Weights of a small GPT-style language model, trained from scratch on English Wikipedia.
Size: 11 layers, 4 heads of 64, MLP 704 SwiGLU, 11.2M parameters.
Architecture: learned positions, biases, normalized queries and keys.
Training: a variant of Muon for these matrices, 246M tokens, 7499 steps.
MLP neurons of a small language model. Each row is named by its layer, matrix (gate and up: input weights) and neuron, and shows model dimensions 0-255. Each number is 128 + 24 x the weight over its row's rms, rounded and kept within 0 to 255. Numbers have three digits each. A neuron's up and down rows have the sign that makes its largest values positive.
Before each neuron's rows, "fires on" lists the tokens most often at its 100 highest values on Wikipedia text that the model never trained on. A number after a token or word is its count.

fires on: " in" 51, " of" 15, " the" 7, " from" 4
L5.gate70:113094136128142138165143126094106133131117122187096126131136154113146119124138081112157121116152110186145132153113170130119155130090084145102127134096133142149150122124148123140133146110098121132122111117112127142188152135104108113139143140116137158158121117138146149132124105106135118137132106120088106139127102138144106154145149162126134172094147095097098154151137140107173136104139134126123083091146150066086092178104145104136110118184156161120134103147066079155121102146155145118090102159106117136156129160088136121126112143122156152144095141156160120129142113112122107084146096114083097153129125136146133153162190150148103157134133121082142135087115145124093114156127150162130117087159169120128127131178131112120103129140090127138113089162085109142092107137163109
L5.up70:137128166127117135167144190109115153081131104159150142109108125140150132093160133104115108127141124120113149109130182116169101126107145142076114128150127161155138150146132128162131105120121115163069126103124115134132121104143119119133137123093100114144138105100172093109152120146141150126116110130114088155173098091134199196117122142137112159110126149081107144150163111115175132124091144110127077136151119116098110102102139142142082119119161145162142153140132120138152127137126154139182123149129152119115119124111077155111137154114129135113132125139159115130118102094084109075164089111124107155141110138131127092107156120118109094121132138130090142113152088137134122067108127121133130119204121139144117120166138108161107104134096163142146130109105132177094116165151153

fires on: "," 70, "ly" 10, " also" 5, " time" 4
L4.gate97:126151155122109113109114144141134113132125142159140076127163140144113146132115138134137143162084109146124135119131093145105102125111128113176113150125106146100114151106131088084135157187120151145149110149101114122163133115099087103170064139129142098166115122132117139076163169110104153150151133095129133115118125115127106107099145133085119091127166095146151132115150118142140133148139157102168152056098090138142138099138145128121126167148130118164206154129127107143195159123118111114125131119133114112115104090124131102111082117125106152143151134113122121191086138159149099122123125112156167172162119098130161123129154113110127126139120126109161126114131132099127142097146133109169151139146158157092108108178120118139096126100102147076124103135133174124139131107110085
L4.up97:128175100124136104113091108108146128129165167141129160125119160090141162168138094158114165160156149136115165078099111155154142131172121103159114132162101129080122127078131105097161192094105170148125115107124122141178126112078135092094123170121161112174165095122156135108105143119115124109136111112176126084102128111125156152156109105126096156096090142120127137166139132107146126131138154090151170132137147104109132153114121129154157136116154103144146094135130160121141156150130143093150138082126104154129140112151105150113092103105105125090133153119122104162157130162123130109104133154131158124135120122120109154151104126102095147095142103128133116122115156123148146135121151125127121100126085136096131117139092134115125151117131178114113131077154148084166145131160075

fires on: " until" 31, " through" 10, " do" 6, "lt" 5, " before" 5, " did" 5
L2.gate581:155151107084139130091136144083162109165171118123127148136163156157110195107161116136119115122094137166082146116135111135116127115113109110135139170132088128132186158117079146110124169114091111118076125160112116167110105114114138131117145110110168145103124130075138100129106122132146171098156100206088169121156126159150128131127143119109145139116102137117101076146133149157116131105162156103156159100097154116118160067117144146118122129107111133144148146177143097163145130084100135114148132133127141145156130132093150123110104107101119154102152105133091116118120122094110160119132126115125149115134081134131152141143132154112123083155110114128162132127131091122081142134139132169142089125133114117137127149123162145144124140089115143147160121163133118145076119155096155
L2.up581:159127109119127120152143131162145099117131150091097140101108140129128144131193146145159123124087159139089135107093120090158120125170103154114112115108118125139119132104120114157122130080147107121123130135094128183165132118079153141132147164154141119134129140156088124166072147131168172123130138148112194106124073134129107125134107118155127148139087119127150090110137149169150125100150156135082163117105106114077156076101140133095120153096114177175120137148139099142156119119114132154121138155103144116179113129109132079148098079115101158157150103158112125119127102089138124109129103085176141137130102131163113135132127101147139133185126105101150082153123105141116133142128102157142125128133117137122119110134146102150120173094108126144131120142157101112086158106110134

fires on: " to" 18, " that" 16, " but" 10, " However" 7
L4.gate177:121106180096123086133116125139112175132112095156101124136131136119116124093124073145107107098103184134132124106106144181140125116141150138128170115136134126094123106104120108108154110111142152140120129119171137126138128104126093133165153155096155135165159145142135126154100095130099131089127135145111140114086122173139133176102148131077140130112110099061109117134163136084188089141170130110170117165072121131086136112121137116085104133143189144142116146164140101179118128152135116148126113109128142121165134103116123130147125117140130113157129104074171127099147135116157159107126138082124122115151123129083098144137147123105139155151094163142120095115133124149106090101110182130148098113171165121148130127118152118148147115121137111122143134098113176128124167111150116
L4.up177:168109092114147137159096124156108109089137154165129084095127109156135158097139113142160170129154123102160138155133157094163130131130104114133120126140117155100101141124124109125115153092148106137163152134097136133103110149134143128116159151109156150146106165122129119084116112117182103086145115158124114139120130121128101122105119135119121106126129164132160132116136109132137121133169113127125097191131160142114133148130120134157147183100142122139159126128120163127096138095124109173116109199110148119127139113139087110077126114108130171119136175125102091129137116102136125129152141095141135154107143111120132152134164132111166141129150081109095119124099127138112076150120110100159118169123095132078091114152157116096085127111129165116171031089131136129138137093144176

fires on: " |" 83, " (" 7, ";" 5
L2.gate653:148140144144084125117126153115135114159109112126115150118133084115125116097184139107143113117119200153088114123118156116138134155094138084111169121118135113096153127100115128169127186206130109124135141135151100151129113099127147185137127127045130113147113112159127129142112145093113106079111124106103118137116121120145125115153096095156176131122065138135114126125113096154119127111141130113145155137120084128153134134128130160166120121141117124138149151090132090128110153091145199131131110117160116123118094125141127117111126123139132155120171133100139124148112168096158104113126132133141163156149134126148176100135103131137144178083108128132118115120102127115154142137125175112111167106147180141114124114159122156083112129100128062156154115143111126163147091118115121
L2.up653:123149142142125116136110142113149142128103135128109131135148133147130101154109153083100089151162166138097119138128157080143159191101091075103104120130167111092119144159122145124134166142148119098140123118140169165119127099109114121092125098096122096152122120133146141131130128095155140139111152095156182099138137141155145138135073150160085133153068162155117171117150130137077158121110140099137101125095123116094131094140143136131130141110120141105111206106132129118118125124105196105132114159187165129148130110110114121158126152147120093145115110120125124139083153107102099096128148092146173156101139099116140161127140148144118138083119124109104145145145134112134105105129137139149131130086147119114128147152116161138115099141118072141171156118086125112126128136066146

fires on: "-" 30, "ly" 11, "|" 10, " |" 9
L5.gate131:145159146121108139119137117107161143087163091088117126155128129123087122098080137145121128128113159106147136107083189160126108111161122079124095142085119068124086152073151132116158118115117137114092130114149106126114100140125126143117136135124093156136122106132194124120162137123104092106144165133132148122102121124141132170133107131118131138184146143108131158126145117122149127118158129157118114142180146119152122150141085136122164123159168165135164123139158128100153130192147136103139145147125124139110133124100109129101118182136093097108117160158140122116127158105133117136096105099122105129096145145130141137103142127122123161085082151091184133109147133089101141106113116097101089159153164110175112132128190123113128167129116126169118169120149146126106110140100094
L5.up131:095119153117143169145106139116134096157109113153132121121127070105134179143100110128111152158160147140119142170091124128101107131155131131159114119171130044156095149110145123151103131128134112108107099120149113164106166136134118146083183119146129137162134125091110110124159132129078128120169174158144116129115157113173125131132120120137122128127119163147160122116124104131131145126152113171117118113147138162122119125122136156142125126128121092088189121090093098156106137119122079135080153144078110111125134139132126147141088148065110179139091160110151120136121119123147138148144074101122112127105150131108128121122120076090128144127105148129139157159128125124126136116095097125166151125178113139095153126092087143085103182136127121159125181111125123111166133110148124

fires on: " also" 44, "ly" 11, " is" 7, " can" 6, "also" 5
L7.gate235:123163113103112139157177165132111139125122139130129165131105137125178166123161117117163135128128133088137137087134110119116106108145137128100095137131136139131086120088138152111154130137099135118157089136149157084160115131087103110145100129150113139171152094130135121121191119123097147129124176120157126136127117142177146146140119102111079102104177121174118115172171110108129140117105154097113162134131085122122137108121123153117112162180109141134163136137130153123117161097183108130110142109129098110131135126107131077114145117093129173147131149136108133136149134126114122112131098136093080155132166078106113132128128165116119114139136158120089081160064113151122137090154146122176134131126177106141112136151170120059125135135132078111168121120113152107097138134130102
L7.up235:157131146115105093149112174140118129141146124158181168140131117137128138132139110154136121104079138078098114130137093134143144113139117156093138150134104124085123106136106058131178142163155100090182121133130135103140096117145129122137162177118151145155126115136169137103123135111107156127167134145113127148114160131131121117158097109172126122104141117097131131128129150134091127181097146158121127130125092112119126126170130137060094108146130139131117112107148144102097149068138115124087093135125103151112114136154149135149118182117090137131124127077127130126135154166082143103116173097107152122155145094085124127142147136124134082094109130140123125110107151121085177116152127114145139168108112125128152146154161117129115107104116191091154194130147142150135127092142113

fires on: " at" 55, "|" 9, ";" 7, " At" 7, ":" 5, "," 4
L7.gate620:151127132141140109124110138153118113120084132152177177117114125101133159156104134125108119164153120118103091115105087139137129135156135145126134125178146126096081111118189156128102137148106131107148141093119151099156116126101110117147180105147095170113158125176100125134124113119117114080140118158096101137109111182128097124088160136140131153105126092132131073111137136108117130148133126138124162116106157122112098118067138135128116115117140100125171152173127157139094138149150141080160160100153107132149133164094126099124165139147086118101133146124094178156106119134124142099121095129139150134110142100143134126131155129146113157144129129175094174096147104126141138130117096147111135153123155182099083165126101133083064134163151164108125134123136112112138132175131099
L7.up620:132105158113150117068156131142132130127125122154144153128121139087120135085125144142089119123110136156129127121098114138142121184164124145123099122153127113154114154141130150130169141116160100092149118119143131123101143111140112153163120161115156071111111112130139119078091133163140149139079109071125140127162127133134134101138130091161097153121121158133145099129130083181096175144147157160099114153158136116111106149118111111140094155101130135132152135140103141167097119164112184070136082105183133122129103152143140091107134106101125145108112139094152115145120107118153134132143143110145146118118160135104097120086181144134108082116170109145123115096151140132160151163119155133149103152114134109142120132115128143108097185180137066126132135128114084129164102141079137

fires on: " |" 55, "\n" 23, "\"" 10
L2.gate240:167089157112158122142089130128099159160115133103133090135144121134152083123103118094113123126121165114124111120113124096149150147121139120113093085131129138129144117119164154130121117175168133146106130066090125101134137090120146147112132138141155171104126119124209151129099149139140085101130164121120131058104147116146113105141096121091142140133105164125132120113154144151119140117139124107142128154100110147155097129126130126128097141130120139100093184107152111164139130118074158128121093155125090135148149137129110141140108160142136138147153088126141119107132154148119097130102186130145139113119121139109165081156150163144143177070152107068119102163132123094126146114137101090144142099135157152122108148164173121134128107141144095147163088139081111116154104088146137
L2.up240:138085139101125114129122135111106097169107152124113123097142128125124081114121150103098138137095147101143129097107147098144126153124091130143092090119157150157156166119167141144149116173148144133152156099118119070151139146131134154102175136103153109145148104123179132109160129118137107100128142120106101146121135102179123104195097114155110105150117152124092155129173112164110144099124062094138130168100137147101108140082089158144112142130117131112122202132178095127124128147098151121138117147138111121139134133140117159129128162105098113119126083137133105105105156133136159128142188142140134083109142114128153129157144122117119169098134142070154120129132113103131138122108116072143130124150143131120122168130150145108121100117143090140151095146071139110155092099158136

fires on: "s" 59, ")" 5, " of" 4
L4.gate254:108134184115116114127129109156105090087096120124096135168131108114115172098117126137110117143063118139098072102151116154099115084150129129117144136125133107164135111116103106109163200079092118108129063112150165157160133129124077113136079188116131126183094146127085152150113084128189155143104133151109135145125120139162121119140130136132137164139102171096115150138143125093145094096147145109115120119119079117157160133142127131139138151140159107114123177173074097133136122101140150163126114133107155118126128160148115127120160168092134135113102163144112136137105118113104160118149147137120142107140114111116109110115098101133140145168156124119141136109129119128127117113139119148168136099123159129141110170141141111154174129111125154109119138156102125120154119136162098
L4.up254:128091150150131124167094139096109127114143110118149147144128152144116138096141144136079108137116099129102118094088106128140123147171139149128159124092115161165145119102143081155146099128161178122138121095097134084177145090126126079135123142104131123140130167111121158127126114137166152101095157115083114177186126095123150102164126106145137129100091118102160119128134120084116118164130111099124118168132137166153140171119102119116148150141157107118129157129102130129113132118087099154093093114121142158121133138162111127109167133123127122109149091129104067144115165133101163096166148136102161110119107117125133078169099110172110153118150111154150156124143125118127111103164095121144133140098150130144127134159148120124149154140108108150123102086092112137179097119088181

fires on: " to" 27, " be" 12, " |" 10, ":" 9, " single" 5
L4.gate486:146120140119119095171136154098179128069142124143105131135158123109128117113165157112076122119096100123119115177138132104107117145106134109096124133115151111156148140114154108139107125127139165168103128148137111147167149167096116112126142135124113160131148145170106145157087161126132117107105170100080114174093145139112142120095146151108127124135124081138116154153128179113191134115131111114099142102099117152096159134123099118116124153142112094128125135095146142109104114139128128136140161148170112093102134103125149102128146122115123101145130140142131149085141121053117153094158086131156134083098119153143154083109153112133119126096136137148144144181139123117107111123098187076114114128148169090104126081146150132106160107138144091158115113149109151139092118163169105
L4.up486:097122142110130134108140114105175140106089119138135136111126107140132101120149117128112146100156144129134179092123143161139102131079113099125100109098107147136150115124179106150163123134067110108166111099156171119130108128082135141138146149119083111122115153128129132135151109103120183152113140140114133123142141127150103171131178149160100125149127112122104134168157119090148132123129153137098180145117103109080135150108137132160156090171125170157134164161120150099128118101117128159147132152154117102115106134151158148115069111087114093158137164115117115116123116116133137146080066116117143135134157119128152070155156123131138083120113124159147140193126147093173158116095126101159122100154097110081124104132122143092135096130117103172120118130130140148126101168126140

fires on: "-" 28, "|" 16, " be" 6, " composed" 5, ")" 4
L5.gate302:157130140160132123143135126134065148116116121168139129131121115102127138135145118154153120128160138140123116115095130112050126110133154139161122167117137138140097103089132149105140107156148140159096134159131134149150122138133128138133125120101078113141120099150130129142167097179126158113132109110129092150126100132106135164127127146127099131140145138129193119114166177139143129098131125098185110102173087123118144137074152157114148131100145134163105103116102149175169133165127119099131150137130119117128119113120149102115140124119084114157109103145125145097095098156099148139162139076106130145061163165169121137132099155150167135101163075149136137110165121092123137122104139142101080139137124130102109101094141132109156137143137163065116142125157165114111100077104131
L5.up302:095076124105122106092133114155132169132108126145112122107104118115141090115144126161109107138091097111082134107148115158117127109149109107177156123157119160137102182141105158118109149130108157079073127122177121158103127146136128109120195144103161150123131137100140150149145139142128152139085113133127094093145141140147113119088136138139098095116161157146111105110155157097125147137132160099175116098161119132131098076157137155143078152129158120138144120107134083141117133147144110129097141113125155137145135132136163124149127170136112167131099111153113101144120102085160105122148151121104081071109157150097128114146154103158112129110085124175171133130146156132098126176134138118114134131187130126098132096101107100106127108158097146148110153165138139130161159132145142

fires on: " |" 97
L4.gate639:071099133164126127065110148156129123138097126145149155129117127161143148111109144136097084129144173135123094109097157131091144107116114093094108126120182176146117177091160108136115157155117148141112133114082127120120147113130126151119138114118171118138153150147154140155143149113122141137118167084143137110153099083106114110133119075115126118140114124159139152080142172131154114102125125134157123119138123159143092119154136116117129145145128183139128150167107140111114164123170181109133158116138134099188101135118127106141142195140135099128146093081146114156113144115181082100122093131138101119133111118115150137119103099123124147101104128143117119129098135076139134125089127117158109089082153178157129157109105142094120119154109104180119157133101130136147110138139135
L4.up639:133144115135131140123081111114151110131080134104168175148136089121162175108115142103097130128149131120141080175083150124112125107118098112115065141118122135157118140089153132132126200113104128165091111124140186116139150133127123146141125091110121132123140154115177100086127110123116101134135169110073123128121116124104092111119117130141116161099150149136135156124117087155142091121096110099100125155114087147129103131139154106107131136118135164138129141069165133163139115091112173137130143162126120149175123068139125140117142176108149120130102120119138100138126121099187111130161157138114133141176146160084179122165114117131183141108105128114139121113146133126145129141120151140151106122123109145145121186139131161104142102156109112178113094147122124124153112137108100

fires on: ";" 25, "\"" 14, "," 7, "°" 7, " and" 6, ")" 6
L2.gate562:174113134139162102148131128117071115157135143147113096111129122169170106144115092100127103149141131120111125132128130140171161128115123135071133145146135155131081110148122102122134143125117123171106127154117150110130120129117143148184167103080182138124160134139162124121111120113129110154138143147073161096145093126158139141117108129060121131099126162124130140148118122132124106088100108134128147114149144117133109132103096132102126148110095111148103154157119070131173136119109130144123105082108094172112113097128167146112109137145092189156110152104154104121123164156109134133128123162174174105074141098154129099149103140153096138092158102142143118143138091115138137110176140100129148097113168141142134101142097137109102097113143153134172111110132094099139107163154094
L2.up562:121125125097114113164116093119156073149109109115120109126119107161109101169157126119096158123109152104143136084113150147120174118129163103113144154139151144139154148160126120122119127175081114086127152139144086081146117107128057153152102080114129097130120131080143130155098173166110120148096122140126126115143118164118126125110140096137091148141150087155144123177157143124167109121158110154146074119149110107140150109099090137154151123112102117115132114154146122137102113152113185138136135109124116163133130132150106152085106081158162150151156143157136187098151084131132134129129118138095158106112104100166150110145160165119087129118125121157158138119154125141142094110142095116101141121156125147126149124174123162136127132097125124122119142112064098137148140108134089

fires on: " to" 99
L4.gate552:151153122135139135119114116077108136118154156140139146099167118112117093120156112152073133076132132135130146165104163136161033141109116148117132109119142140132106078141121107180151117129112153144128115113139116133151148088117181123141170151100118148170154135200159101131136097112145113123152131083166096145091166173154155132108088157162128114103133140100102121132137125145098144110091165078094156118116127117108138115131145092098138159103157100118123146117145126142161144143166118079156131164147125126100109154138128126141144108133158123126143091113139137105133126088124138073155174102114117121157126124115140115125145142153123138121073149119114152112152163158101160092129143154152102138139160128098087125100120129118141104130119094150136091114109137130092134120121137
L4.up552:141116126093129144151102140105100168054100118175137134127145148138129106089126110125071109098102128088098119117113153120141085141103150170163123122140095168128157077122110137139135125102087117116158104116146125157126115110145139149157178132094142155120137077187134097128128149146130167140114151112096129139127163141101145110153136096146123126105152126107096141127123124115157123178114148127124171104135114159149146125157151097147142155132123127172147127099144126141146119131132128127134098123136112116130138169104117133127115137149119120080135134086115156123120146133155168121139106084150120088137088176162118095108129124134134129164135147128123129156082126194121175128122126134182140074110156130141127178116081086076167138128130146130130140127149127128151073107094116

fires on: " of" 28, " in" 7, " up" 6, " before" 5, " from" 5, "ped" 5
L4.gate387:101132132091108122157157122117149151097130145158181105135145151148139153160088119104159114110181134116161144156124162111178121174118156091073121159133093122138115090150107106150113102126117101135118099150146149134100108145134143132111125156162141098145135088109181153119141124117079110112126142110126116088132101124174158127132142146122119143146131123100118170147137133115161095111134129164140102106108120075119149129145129153118102109127138134104133150112094130166159134174107118156102111139162111108073110140097106109114070126149136148096114147139121120128143118101094118107088089135121151141123096139125130162143116113089136202144113115119131108127084114144124153132135144142121121099151160158095153104192070109154120141154109182114145141148113140125136105112177139
L4.up387:110088121103099144146111126129102146136100126173153143078114143093162136134105101144140157131112101124121144153148112119157136166130137130116103143181137093116143104177123096138155186127081079144105141155131164125120121106200166096070071116116122121124109142090118150105119111091140161136137087131131126158115152114130190130105092141120181075175076102122146115142154128151127105138118117164136125161162167143123104093110150098138112117133121114117121124117149135160147138131134107095119149116137133099083133101148113116119114154103139112163142131107142100139136111120077145064166112138106143172136135121104129125151122125105135143117152100137117127148118169117104163130148088167162138124140159089136141151129108156130103163143151098122116132145130110114153111111150131

fires on: " |" 25, "|" 11, " a" 10, "\n\n" 8, "\n" 7, " to" 6
L4.gate505:132149136128122159117143159146106110130119132127109118151151120111121122104104081177084146149124106131169127137138133115120135114132110153118129136137104108112104099123126122109118166080113134115124129115121114113104139094112154138149127108116172184130148128165116143165134111158147147118098108106099145110099148163182123096164123134127162125152138128076138123107072162162117085152162158148092157138114146123131121144200161106109151144116139101121108161133139121099157115152129115127142129165169182111127160115154106118144167109127095141053142126132133119111117101111154127124124120121100160114117062079143078121151104119136080187117117155127128124112093113163095120124125140158145125136164169113109144104065117108121138099166132152139122161159160095137108135138108103
L4.up505:115091140121129104112123109114134109084155116110109122140114157126118156141127126168089124101172110136094139084132144109124147149150088163130146125119158081202110120128095144131135125104127102116154119133127135115133104124133181123112127108118153114140111163133114137106142145135121123102094077155167153139140142124120099099128141034137167112150141133109107145126132141170133140160140136123098155148094118149145099112151116110081146139142119161110137180142106125119132101106110099110094133090160132114170136140085089100118166125120134127107183154126130154132147116155138194107119135161122153161091147133128133121172113109147131136121120162132111118126087098165114107135110146092145055154138147084152160132138112121102133137137131177119106111197123117121135128146140090

fires on: "ili" 12, "ari" 8, "ali" 8, "ti" 8, "mi" 7, "hi" 7
L7.gate107:093127126137117148141100122173146177145108121126152149138124126175116115134126147121169132097125143147102126097123144112130153114121084137130118091070115158142116104118092130114138119094131125126109155119134168137146071135112156185133151145152078113138126129128166114149095133165126089110137131136123119118103133139142100129150128159105106117124059105099112152107129113119152081078134123085127165142152141153114115183113093156158174146141169088122116157086138134098160134137176118173155158158111130153095116125136142117136137151122143156106106114109127132119141102125160099108136116157086089130099130102121150079133175122150174086161116127112111114095134112146094127144135117157119130174085158133144136116137126168123112080146144089125148123144158090170108115122105147
L7.up107:104119144130119121190087119152160184091143047165148102128135120117110119173103164087132124095075153142106151139140089123080113090145094117153120120134100126107110144142172160121143119127137101153103127109130137121116120125144113121162151139138118094130103134157110151134145108142132149096130139124166130151120129124084105113100115167127118141164098142115157177088112114140084111149094115127115118108165092113160098140127080170115102160122145166084145121126143099153155140101177143125131158113134133097143151121128158126112160126150144137110172144105122153152113145160145128139146119128140105109132079159132127130098126089122117096165126140076110150126136149069171135100106178123150136165125138128114171126169121128140119152090136108135151137105134152098128106131120149

fires on: "-" 74, " |" 12, ";" 4
L4.gate384:123144154136130161096115097115132104157142122104106162124119057143129148093109158105159140103144145077121137135157148102120136112112144119103138148140109142165138138106141168132109135169170134150090111120133150103086136112144129140140104128167129162112175110081130115131161096118105137102144132116099139122134109128109113084107132177121130144113136144187174116099127120132107135100095166117132119111103107142121114144117148124117086107107181173118119125096133169132120130168163174134133129123099134149121126123071117145073134110122101143164099104132169086106132143148118124122131153172090146121129090126110155128172118125109141133075134142097171164128157139073161108117142111111119123133089171126174115140123111162098132150109096131153137141139102143111125166167171098
L4.up384:130143150117123164100120117109092139117152101134117161111111132153075123099098105072101112131115114142107099141088132141150101089128124105102092169131104145111131125080116157141112132130120178157187139111137152138141142134132099137153093131163101132141132103088144121169129154142114132137096147096074148103162126129115145093155146140107121105132121126134142130157091097147170101096148127177136160172109101129122102150129117108106156084143150179119161102131119163127134121145144119093126133123093154127127125133150097146125125161102112117167116112096144138097166144140147133139118138143141156156110116130155139090156155146141105105078122127158100076158124133116151141097156107175109113096127157128122138165087093141117139143118112114176156143127082155155137158151193171

fires on: "d" 20, " Ag" 10, "ed" 7, "ur" 7, "arn" 7
L7.gate63:100146083130148151099090155095089134180110141127092097185134122115099132095111122109098087142117149143125167135081118120123155083151175099123139117187129118140112153147121170136146098164159125139178123076107141136141112120142061113112134128091094099129118154139137101095143142159126144178121110127119108090123105103120108118093145117121163115101090101155105123156186152139118130124155154116148139104150138150115113134124132151144159110117113142158151140139145150131096150119087090152151102142120125092184134118115136111121119132159096126160097117099107140156107150145107126119147162126142146148112129148148157098070139104118091133152157136094143094146124082150139120145112130149172102124120167127108130163147146112141092151086112113180122131113149121125156126126124143
L7.up63:137096091161153151100144078148125165099148160133084111154139128089091117142154128130117147154132143112170135144101130112074094123094167169130156133131095129187124112156145129116137133139099152113090150144161165114105103097142102115122120118160121125117150120117142128123071113114121133143124130130067156123121118095132139110121143113147172111112121112097088100165179167128148150148130111131137143134057116120129165103103153161115144120140136105135156128128108138147096119142127176137144131136094150135178100123111157182099073145118106109145141138188127087155148135127159099145180162135133117170139122092153094120114119086133146156094138142162122139117122087151129163115144133125104142126144142113133129111076129122092116150122173151110107107113134128108103098112122138

fires on: "s" 29, "R" 7, ")" 7, " Independent" 5, "ds" 5
L4.gate586:170146118065103154120200115123104152099119153121126144159121156141122151115125084119152138148115101159138134173136130136113135117111149118149134148096119114144101095124132122142131135095059084137146095121131147126154121102085099166139086122142115153161115117141112122145130100093145136153117134187143106101116143122128128157129130154147132102121122142109137090118116136137102094111163135147112127145109076128110130104152180158150123120144133150142163133145131156126151140150136118134122139131133142160078157128160146083132201124117162109104088135120091132120161116094075114099161144110132117138119134107120099108128104102105162116132116116095149072106150133116130097114131150166125138138131179102138111104124112165133178133137098136119095091158077135126138137185099185
L4.up586:141114175096093111129151094098142154138134070149096105120119142154122119121129130127132148100164137159099147128147112137111154165109135073093131103096125129146145094131180092154149154126109115135112140118090132128146157083106174111112122173102107130176135157134145186100121141181100117158125160127097161156141088190132127152135159091074165144124104122106153106155139108117141118079138146143110195109141147132153133107103106092123102129135143127127126148154127129160131152127094092136101076135135094133128175128091112136107143141129119142158121104135144108173155096102114138103096087110108158128153134163133117139149141139107124124089118124114130133144119107096091166136112110110145112128158136109145140126124114094131130162092158158141151129149089151133137139140158086

fires on: "ly" 37, " and" 16, "," 12, "y" 5, " very" 4
L5.gate169:126119113070149147113123139129090088146105106131132104110110114125134111136151118143131133096069123121095104098116102093135147154133197123146157079129109101135129125088126148146119133115127133131187117133124097151155163095091146130117098172129159144129103144120121127114107164100125162161187106136127129145096121118129109087141154113078123110136138126109108114134116104130169116121149144124120099115150140094129143127113140114158148133126135112112159123116157167101139129119132146145142152149182160121111117105112140096157109107112092158111127155103140098144113101130111156131132125186115156154106150119128129115152124128057079100144120113108138152137117091126147157119106174193154149114158164175114134098114148102189122165115147151111168125101111169139179158139099129
L5.up169:140152155147177148112143127127163121181137112116172100098125100139097124087131170130151154108099162081106138078098091140154126117116157120124154085095137106137128149137141114127128137154104110093101155101100128133144130107090127118148134128117158125110119101159148123146162112151132141157138122097119142105111134147078128125138174133129097128138097127144119126151150133099172088168128124122099148106155114142107138140091120123109127135139143129194150122128168094104108088116100104140131157116117148086112128104092134126118116096125146147163102163138146132170109122114202122132083108131111135183133192130167128109128105109122124104118134121143131123111135135132131173121165099136125130150125108111151155114157071141209098187126128149121110108139098118113161115090133147

fires on: " do" 27, " did" 18, " 1" 8, " does" 7
L7.gate691:095153140159169081135082119119100130094144136134115162159146113126093134164180175151130121142126180125151152134199127093156113153084138147127143161163111115126127144170103139123107109161135138134107137111156153124097124134153119129116125124107165099135137134137117085092144094140141133098125116149121118143134172141136120129151131119135137140147073116161132107094129151139084126166128174108113132171090150122091128126131137117101083121126097136116142165169130172135098113105108053095142115142101065114135130132112133138141118126144137119094106119147110100143131142103112144125108145094103095142120060122091180120149115126118134087122094123116147107115134158128109143147139143115181145090122192162134126133148126131157129121149100070109138111125154131125109117151137120
L7.up691:106117140127142123173116122111133163131135099109121088110160145191096101122138125150132109126096129173159111147141126136122105144089110113124151123135105126103169148129146138114109158116133093138138150137089134151130210128099131097161142084153090099113112120111145130153118112135091121157133088114091167106111119111113159129122123149129141173123151187130159084157106137138134135126136105123105114146135121122149151137099135142109143127163106092130183170118115112112155143114129096152130120109103105122151158109160123132115092086120187154136196103073128116082093097105129129154121117126108129170137138163138100168153073099138107132172114145178112110162105114127118137102103135123142143114130109122161131124128145109115141132138073155085135121129119175106139152136113174

fires on: "|" 36, "  " 29, " 0" 5, " |" 4
L2.gate399:183126132142122104126181091123147098113156167112166128075131123107156115107081149147116126124114144116111130110114149152110135132129115118138124134095127112130144132121182142130105111159180053113111114176129118145128169129096099112097131179126135122142152122156174150135120101127155155087172110160110140148096173109126140158087180133113095175135124103144098120099118100129121151083113111143115148112119103075125096143094107147114136144166128126131126110143080098087125092120135152074141146128118150137163121103147135104116178158131133127120121099104102119135113125181156142192086143111136094127131124152161129169110137125119137094153117155084142123104128130116092138159142101130142155125163156142167119129110144124109118158111106145103123124105103128151114110127135118
L2.up399:113102116107137161166136103130123158124171097145157133111125106122124154155128119076126124160130102156093140117137086132153128124125124149141113129169146155151156126085097160115141094123091139122157102152133167081114130115174100095162126109122118144163097115183080125150154103123139090113124170123110109117156117120146145120170112130114146184155087131100138145087094139129165145146135089138090165173125177168122120113138132175101097146166142140144116130098081139150132086146161103166117166152125070141133098130098152107117136170118066145134109134130106132153125126126163124132141099138103143091119135136130141121118120116095145154140146101109110109156103100132141123116113154151145115105108123097101122126087159151091139138130101142168121117158139103127097085132104146

fires on: " the" 29, "|" 13, "-" 11, ")" 6, ":" 4, " |" 4
L5.gate56:140191153129139130186160179094103090147128100132141151126119108126094140121141122182150129103140167078115097131148102158157118149173101104122127087140153136147138134102117133155130129143116141115116106130170149113130127135158098138136108120133091107126155148137128121104125146121139167080124145136087153074191152123106115098133127142133152106160113155073173126145115097127113146117134139152127130132113109129123149153117137133120083119066125132115156126118130160169108123142116152138161119139115107142152093145046099132123185139171138092140134128150131123146145118112099132122151098126132123129134107147153123083100098057144127161148142146139108100108132122114080109093099089141146133095134143106134145121153129138130135083123065132157100143141115158139148118146153107
L5.up56:180155161115142113144148179083097141122171102150163149127141162142092131119122104117157131124151158153112119171127105093136081116151107122134111107159129132091072127130129110100104127126163108102122134128150124156148105129125115108145116118128115150102114116117131139152111102094119131126164137129166109109093139166114132134139151137123160086136113165136117080147144106130116168126145158201125200133131139097129145139126140175139124103112121137163154170110129128155101121134090160126113088132115126104132125123104150121160137117115108125106127130130163107132167117099095122111117138056101113188102106116124154116097143188121136117142119095120142149092090146156158136130125175152147105117118158150114109120111117111093140151143118062140154152059125120115151115105103129